Part of a small language model's weights.
Size: 10 layers, width 640, 15 heads of 64 (3 for keys and values), MLP 1728 SwiGLU, 68.9M parameters.
Architecture: RMSNorm before each block, rotary positions, biases on query, key and value, untied embeddings.
Training: a variant of Adam for these matrices, 955M tokens, 7283 steps.
MLP neurons of a small language model. Each row is named by its layer, matrix (gate and up: input weights; down: output weights) and neuron, and shows model dimensions 80-207. Each number is 500 + 50 x the weight over its row's rms, rounded and kept within 0 to 999. Numbers have three digits each. A neuron's up and down rows have the sign that makes its largest values positive.
Before each neuron's rows, "fires on" lists the tokens most often at its 100 highest values on Wikipedia text that the model never trained on. A number after a token or word is its count.

fires on: "1" 12, "-2" 12, "-1" 9, " Nag" 6, "th" 6, "2" 6
L2.gate1165:472478465504485494413473451505504429504519409569458349557524521603478553537520520515531498515452430490549566509469502497541456456554511521516550492489442563457521498534534495535588526534478488465464491587532354479529511424440521522512418456575542489552381406491552498433524559476528490454425553553564602524573475525425523444574417477471424460473450533436612468446474545463499510431474
L2.up1165:557543427512469473497531499511378499510467485421626396417453514544484459438462436493458498488418499494582510524457500518462444461517516534498519502482524479605514507556549587475484471506517608477518511521479460510481546429513439640528489599427552480479560535473569505563520425598536471453428493549441457506523423528569523473498433500597534429404516474458455540543346516479452515499474
L2.down1165:561443575446451490387607478399412542470476542567548477583544573460440438468509558445495476516543448467572435559524528534489533492502475453564538478464509449449489528536412440452541488514416511468423434514558476470487619576518462475523417365652524452503595588487558444491568514533522456517462453600497556547417434488559486427461506460481480398504486507464480506523460546516453512474393

fires on: "-1" 32, "-2" 24, "-0" 9, "-3" 6, "-9" 5, "-4" 5
L4.gate175:471496416502569447414498520528374565497537514446503485557500569550520519370514487431521510453382543545453544472445505559499488511440505510435495498550496444549543460532427516566590482441505503563533461563551405461476468371472521419516497527462515484522499383448511492536578450496457497451525503421458589534502501458425545509511453512500421535542470558494511541474453495630407492563459
L4.up175:570528626462481505523461559408543535494449476547520475480412412441413460498503368473479531479477416489495499496552483487515433484538481525450506482435496481560581428565395409527514439501461642546602523454404542481581595462499566573493551504557544548506463568341537477441480475497468501565421517489511442459503505565561424534551434511539432569478400386451443434486474550543475517458473
L4.down175:542504518483453472479478479414546477467446478452472552622373486555403482533464491464507588481517519428556475499576570535473430475502512504482512497473473449542565449512401497553519497526469634565555511491448550505548541494409558560493585427566522510620503461442536501493552559504573550525439568550529510434494453489510484598558471458494508443468502559523560370421478545576506533470417

fires on: " |" 60, " /" 12, ";" 6
L3.gate1251:522388442423475564503580414514438415392504497447450510535403568592529599505455506447518542458577526435453492480433505542512487501474625495538470502451479558486548511500569531551564489484489483534505519405521428482482477566519563456465518522534509552471566602545501442453483392480543576537467514460428436521526565511611546492477499480488554576554465533525568462533578567542529559506484
L3.up1251:537530548485620573491498514520434515426487657464565468525473633541454517468477511487441476434543583499479573464492509478470529453520396586616554440546491462434480488540451534431557456525515546529480480518457595523417460522481475476482440519388496424414507542481526564508521524599454618503545503519552438467498567551558523446404435422489530480443462493437472463544473487541580425450567
L3.down1251:526465572525401446436522459510493513527511437510584464547461560624525508462574548456480532486437566488502501457456512590545538496508501464485657467554476537505522578425538506502594506467546505539497566465573415521532467502462428488523555457461468504423479462542422452556562491487441599409507444472510572536546552465440508494527590536464461481445568471534491537407527533515493493657494

fires on: " of" 14, "b" 9, " —" 9, " sn" 8, "f" 6, "p" 6
L4.gate1147:509616488533499448446497542521575529468511436536517500453460487505470413501538496435504525502563402536497517526484453541457574463565435580530458527530524552522439585534551588505518557449443560498492496534511495552502436423482513533488444511459441465485471431520435455466501476382517474427521536513601548471584562562537562472562485496483484521581550531432466530550498440455531529483428
L4.up1147:530446459565431523546466480552548495404479491438540486595470524510526588484567508463413528577516437407453454493546399524479624445494600410547478568511405446447426522434493507493494504531514513535373547480610435599628504483526572518510445511517555485538522411546486458528429431491509511504615462507486496587636464425498467512484487431549643559476470519503478625460544501509545552551468
L4.down1147:514490494416484536522558434495426435528479515512492506528565469513534411519430456462515538514410577563560464475438494442520414619516483489422500473462583590571507487471407513568453580491442530544617418493389469440369524481523529453491559470552539471492509630527519500470535492573461472510511496456547512420427517513537518498478515477478466478507529458490473397456447495516518431414542

fires on: " |" 38, ";" 9, "\n" 8, " expressed" 4
L4.gate1718:485409456490685528542460505424349512473604535567465480543474472530531541534453463473518527525559464516456546476517449520549564431466410528485504547445504477531544477477467565525526481472593551481482412422549475514512549512458506362477578518575472384462519545502515467503594543503520505484442495530471494449402583526425430584496590475483519536482464502521462376419486637492527544494486
L4.up1718:504458438538498544544545449483630455481498485560441407546515457522388457510530551358532502465495449482505558578450451516475444447509408467475549476473493465525472422518504553494522549450548550512530460573488533561515453544410494572524529444588450512381527622528593548534525476550422535593465569551512507529517528547497529469382509524482511411429516519501449586497586486533504480410548
L4.down1718:460543497457512520459483477430456473535516480547505423484474552459496470525592465509498473583445550515527471388523613508508503576487518568484451477488497583522457451508495551477529511473532423408502513572570543534488490501509489425452486425574451462473523433447516479484517546474449503419552506432575442500411475564524551455590490469491527491501537462540398447494574508556430505539482

fires on: "\n" 37, " was" 7, " on" 6, "ai" 5, " The" 4
L2.gate1651:475567522519556460565451543459574410575531442512571498593510544528548470452465507464582523511546503413558432584420569548430511511516552477529514445421536447558525599498505428508531512473528459482596547526456536522456435458537547475542523488517490501591494397477467382451562562409518503520560472455535558496543459511497567396550457447498513531434455499484483505472534495507516481634486
L2.up1651:494510480552506564511418541438432520530463535468459441421479614393533554506443493509427508501536514531528491455516383524498504531481526508522528464495441417532555467486520538407497527575484546426506496488453523498437563454560507502468491472435619496500410422449484433439489536527455405517547532541502441475411573569529450461546500454434512499522433537491557530483494437524526449529540
L2.down1651:482492525546412557524444480502562536528525490483484512505434476499473520408465528559505477446552559499590560488523422501458562530495516528539533550505562507521604450465531471517526539533510559464492465471495548498508558406478510523563501478505496518530504517480584609453459509590570499467455406476473502472468649503477457491539450495510538437482501446525580406407449503531502501548570

fires on: " |" 34, ";" 19, " –" 6, ")" 4
L4.gate1634:491421460534471485521604548555519515455495457562524508521427443507540534430511485485579552426497500535510544545478523541569445481522513569502549461477565445493525581515524568536502548509488424542442558419539484437519429554488523498473554502598516539512584444542598513482527489501427468481425488403460576518499519487511525487529551425514421506523460542493536492509516510474457552504507
L4.up1634:505501579571417532475593524465568559501542476458533511562506476543508475457485506484521463381440372511496490520602598476502524436515484578378508398457509430555487474485509601570545600468545555562555479462511467552514537630528490512523571469492493495523471460498493527575512436545503478428443547564513541518479470514489503449521495468494496466436448511467472469513541537507606458461572
L4.down1634:545520462515565474466434405552403495481542545598583492505533488485456454585522590418483534504444589437535460523547503566475515496516520489544553512483383538469391426481449444502503561494541390428440510505513548515522474401426461512520461542532541420496422383560475533557534538548416439515518523509599533542474476524531465523439524556462553488515530553515462532464495531441459434463487

fires on: " |" 30, " in" 20, "–8" 5, "19" 4
L3.gate578:431494580428517546423478489520432486545504454486506485532480682560496540454499562462489422497509477539437462553548492449536507539446498516543519563576511397459512494385508453461515468598496416491481512511464488492468501517510475482496520535461431532530572564439548511475508535484489606503492530558445508468562522543489603468492498455506550479514532458492428450512547573534559414436421
L3.up578:456459552543469533492518624614581534583625532546579525536518428541528551493511504554371458485506501497450592392492526607508537527551480505430575378408513491467505560516521481384604568478469520481491435498509544526560480458470528509451497488515425479535559492558482490501598589489494549543548474575491453507397541551470503480571487509550568492560485510494527509556502529510481426491510
L3.down578:561468461540483539488438365478501517465462572510508406543489556504409478495536456521515509620530490508534428498533432522508599552487436491608511570556473540475475581557458468507470499499635514472556586512404465525504394535449457555522455378480501463469551567436467510527437588578559430488526584498455639522535571522470461503525557526456536450462461490428433480503586522473509499545482

fires on: " K" 24, " 4" 16, " R" 9, " |" 8, " T" 4
L4.gate189:513504511497495546544488481502577528469384496391469472418536525511440484431545386429572453563462448482466495537599431498422616498473521444444536475488519497477446547467447431442513433444520529576545505423486485536455596329543565579553509499566477434482484472573459481437581516548487538520557503468461523452548504478581503511477464516487496448543615571498547432444517443540559512501485
L4.up189:436419540470411589557533469439509554585449476573570538490573481529463521500497511462563470461437523491482447463476456549419565541568567405432598460490502420532536509554491528550534404513482552493610462492400544584478481543423489440576398509554469456546461467509463498549490518480479528483400556502473519440404511502528433482565502423478550510473457509548514513528552540426527507552418
L4.down189:494539434457463437546480563458473535543539493525549597527481583528518541574584574597504486533603558490480449519391609484531549506471543600500457417517500559435481433513497475505564493395543396483532419527554450487521489495485486500479459502534505501464456538518507538524497480466420616452515529490422553484430456568497535600462475438454461532497545470478485485565557505545462450501435

fires on: " |" 53, " South" 7, " On" 4, " Av" 4, " T" 4
L2.gate978:410501497447500386438515536509507505569475506480544484456469564537417486603467526526480530634487593578509498580553451546425533440543494450360496584503524467518554570511567474504570516447570476494575481444504497470427572428504516492551417496512455512535548495530523459464448513472539515519574457534443542431455418531479462467407576517548531441603506516405456521559438447581548515526448
L2.up978:458450543472443447561467479518500542621550519474434543492504594412494511547520482554512580506509547604523542545520437486544524497482657512474461448534579477586426427516426523534436486511511510615364499453520619444470580506461522396643390482512537468509564471507563468523524513625452504466438509494382517534377458538411556525460471487488501395468483559463424452601494571448435518442584
L2.down978:466523489436464531527501556502460415549567493472409525437469504471603509544542567573523577518497558546558457534582536416554447487436554519554516590509564469527480346483534541468386482521444471491488495472444566490534583537468544462554506503593522495500523505484544508551508525462456444491416517446508524517451509492503491556498430481561610368503582487481571504542447589471451520385497

fires on: ":" 25, "\n" 14, " Sc" 11, " Wh" 6, "i" 5, " International" 4
L3.gate872:495502574508495464509385537465446492581558441540514481439526595502544555456566475580485434496523513506573485462572470554454471546468483554463379527585556426602490475502440490519569489353465542505553523455488437528524559475463613493477497534542591508500514424472501491449517438455452551432479522432489507502506476512544563476592487474404517518442386459392550496488505408499418487520486
L3.up872:480480635570507501463454515507494639568541496548547577518541568515450507483455461561521561425588494477594462345478571525571501564476520511455419452550461480482510432490442503507526530412452560505520461471421495566400544535545488607456511494524473489606524447470498498422616568452486415480516537505498607437513488550575542528543477494485530443473525485473496530554446557490513573357496
L3.down872:438438534552489560443545437476508562563462531483482558512534499554465482514397466506464514455550465530529514417489507521579512664495498397437492498587476461439483399440478478516463511594499485467436461534479452425462550556503399621449348524467495454543520520467497587558601588501496443475531486564389541573495403514596570483454447557536470511496533531541460551486481539542547489355489

fires on: "y" 18, "ra" 14, "is" 9, " This" 6, " H." 4, " They" 4
L4.gate385:492541518453539432475496513580464400552576540529553492484482468542471530443498481510457548541533531525484425478488437488549498514606438578501630466430552468507508542532488547611482558570514421536554399530521485345525474530507537482486484435488485370483560487501470432568528541521495542454443513516485544483426474469480496445493498577464468502482540471482488494485470517570473449502520
L4.up385:651576480523469504412510568464440552506591445483492555531418487468471552528532466484413582463544460537465550597489439427526474431510480436411484510424500452576543505580534453467525523487491427479465565524523439480517478472373567507614450508503529473554430502585601500460525529530481350557380449593568564462585569438454475437510556461495570487463600463469508490467526508526510517541613
L4.down385:398471497403482487485425532398532519650432478487438505508538501565564459558574532562566593574544437499542477507517495557452508454540498443445433593457339441465460439553453506466489508475514389450517497463521481551481509532461528411521432469564493487516441516433551526497570442514519476473543527494559581494481412574509473528476522444503475405445484438580421490469453478418424468479501

fires on: " |" 100
L3.gate57:566460535612527507416526516447360465448484527485483449504452555535514594450541501440405561481639553486445497452493486498523493474500531521523519552490502589561497505457573501436497490486523444476441489515478470538423485518470557534430517507498462426467566452475452536441565467511447549485531415510441430504560522505493477486536480539437572619468485573486598471555522590529482477521496
L3.up57:541439562482637512517450531469465444432483520468459522495420536511489534487424543451452564465488547562479533429405528533601400460476616417533495506574496419469558512517565503490472459501522421534436500544492400438455500491542423475489549481429419436542559549531510416591538560486493538610565500358431459477479481486532421455526518484524527624542484486495526495545450547443542534478504
L3.down57:508449434473482496407484471445552527449446519513435509600509533431430462457559535501493568533552510504468521508410522524573565497557569590546613523563495481497457532477516539481543505462555485525459502545574436465396446585538365518381433427472507325447537495501498536495500521576511571520576432468406490631523514471492478447497528502455495496420493545497481585501496524594527521562418

fires on: "P" 37, "K" 20, "H" 5, "G" 5, " of" 4
L4.gate1419:474598543527554435542480544551519443485438567434509627443506452540447526500488572472444545497554623520440477538513555510472464551493482489595466456588526473477504512599472485528549558544578401497446504454529497477517497475516517480426474514505485483504483533404496482477454482472467435511434525505504497446551460384506450524508531526512446505541528443475533542414458439615490584456629
L4.up1419:475618564579565528562425469501534432516511435554482397472582416497399490441473479468497487538566486387511457490500615489521464488478386425528426403520445589490505423471570535454458440541470504560409468524496457468521527486585501467436445581579531543514523543400529481502548484514498478526440530435511406510515533517551502527446505482579513530427572565507565470450484476567529466509498
L4.down1419:575378512543395547483542464416491517571536419532466377563565502463554460508485496481506481462496442404469540487478538502528602490484455530511495505455552472513465468567549559456500507494487536495544553513501582463432488629501490419550516595475492447549545461491512447442561507530500572470522538457443456442489546552437506423539551409480481492461558494544532352515507494463571449506441

fires on: "e" 40, "ă" 9, "é" 7, "ö" 4, "u" 4, "ä" 4
L4.gate277:438530489541462466466506458451436547501585563427536533444515468549581571546435544473504555549515482525406444462463447524594574445571402469482478453562566422433423472529504466588535515435473424498544444489483547607488524505493572480473508525483563496615507491432514462466554495515565492461602519446512509562561463578483453501468595516595530572518438558599560588543557530528455450485448
L4.up277:435464517461457479501533428448505527496475537493546578487526556552521423493488474581431580435591437543497458480495615516520467473474507430495479540484374525480578460474450518523468415557448492475466484507420488619408548521446575508503494465535525486589474438522485496432584519456569559401468526420566496555452476507489478507589492507522495506500550563461479507505563476587338517558390
L4.down277:510446482499454477494505512496541532569499521487498572374439491563558447535506509506477384532426446580451475523493538481567526457570446511462492408463449492517487540566519463449531505429497416591575404523432575488460465516550481527451386448473533443539499463429515481473545521535458480564471570498562531534508424551512487508469510381559452592527548546461436473610566483481468560483570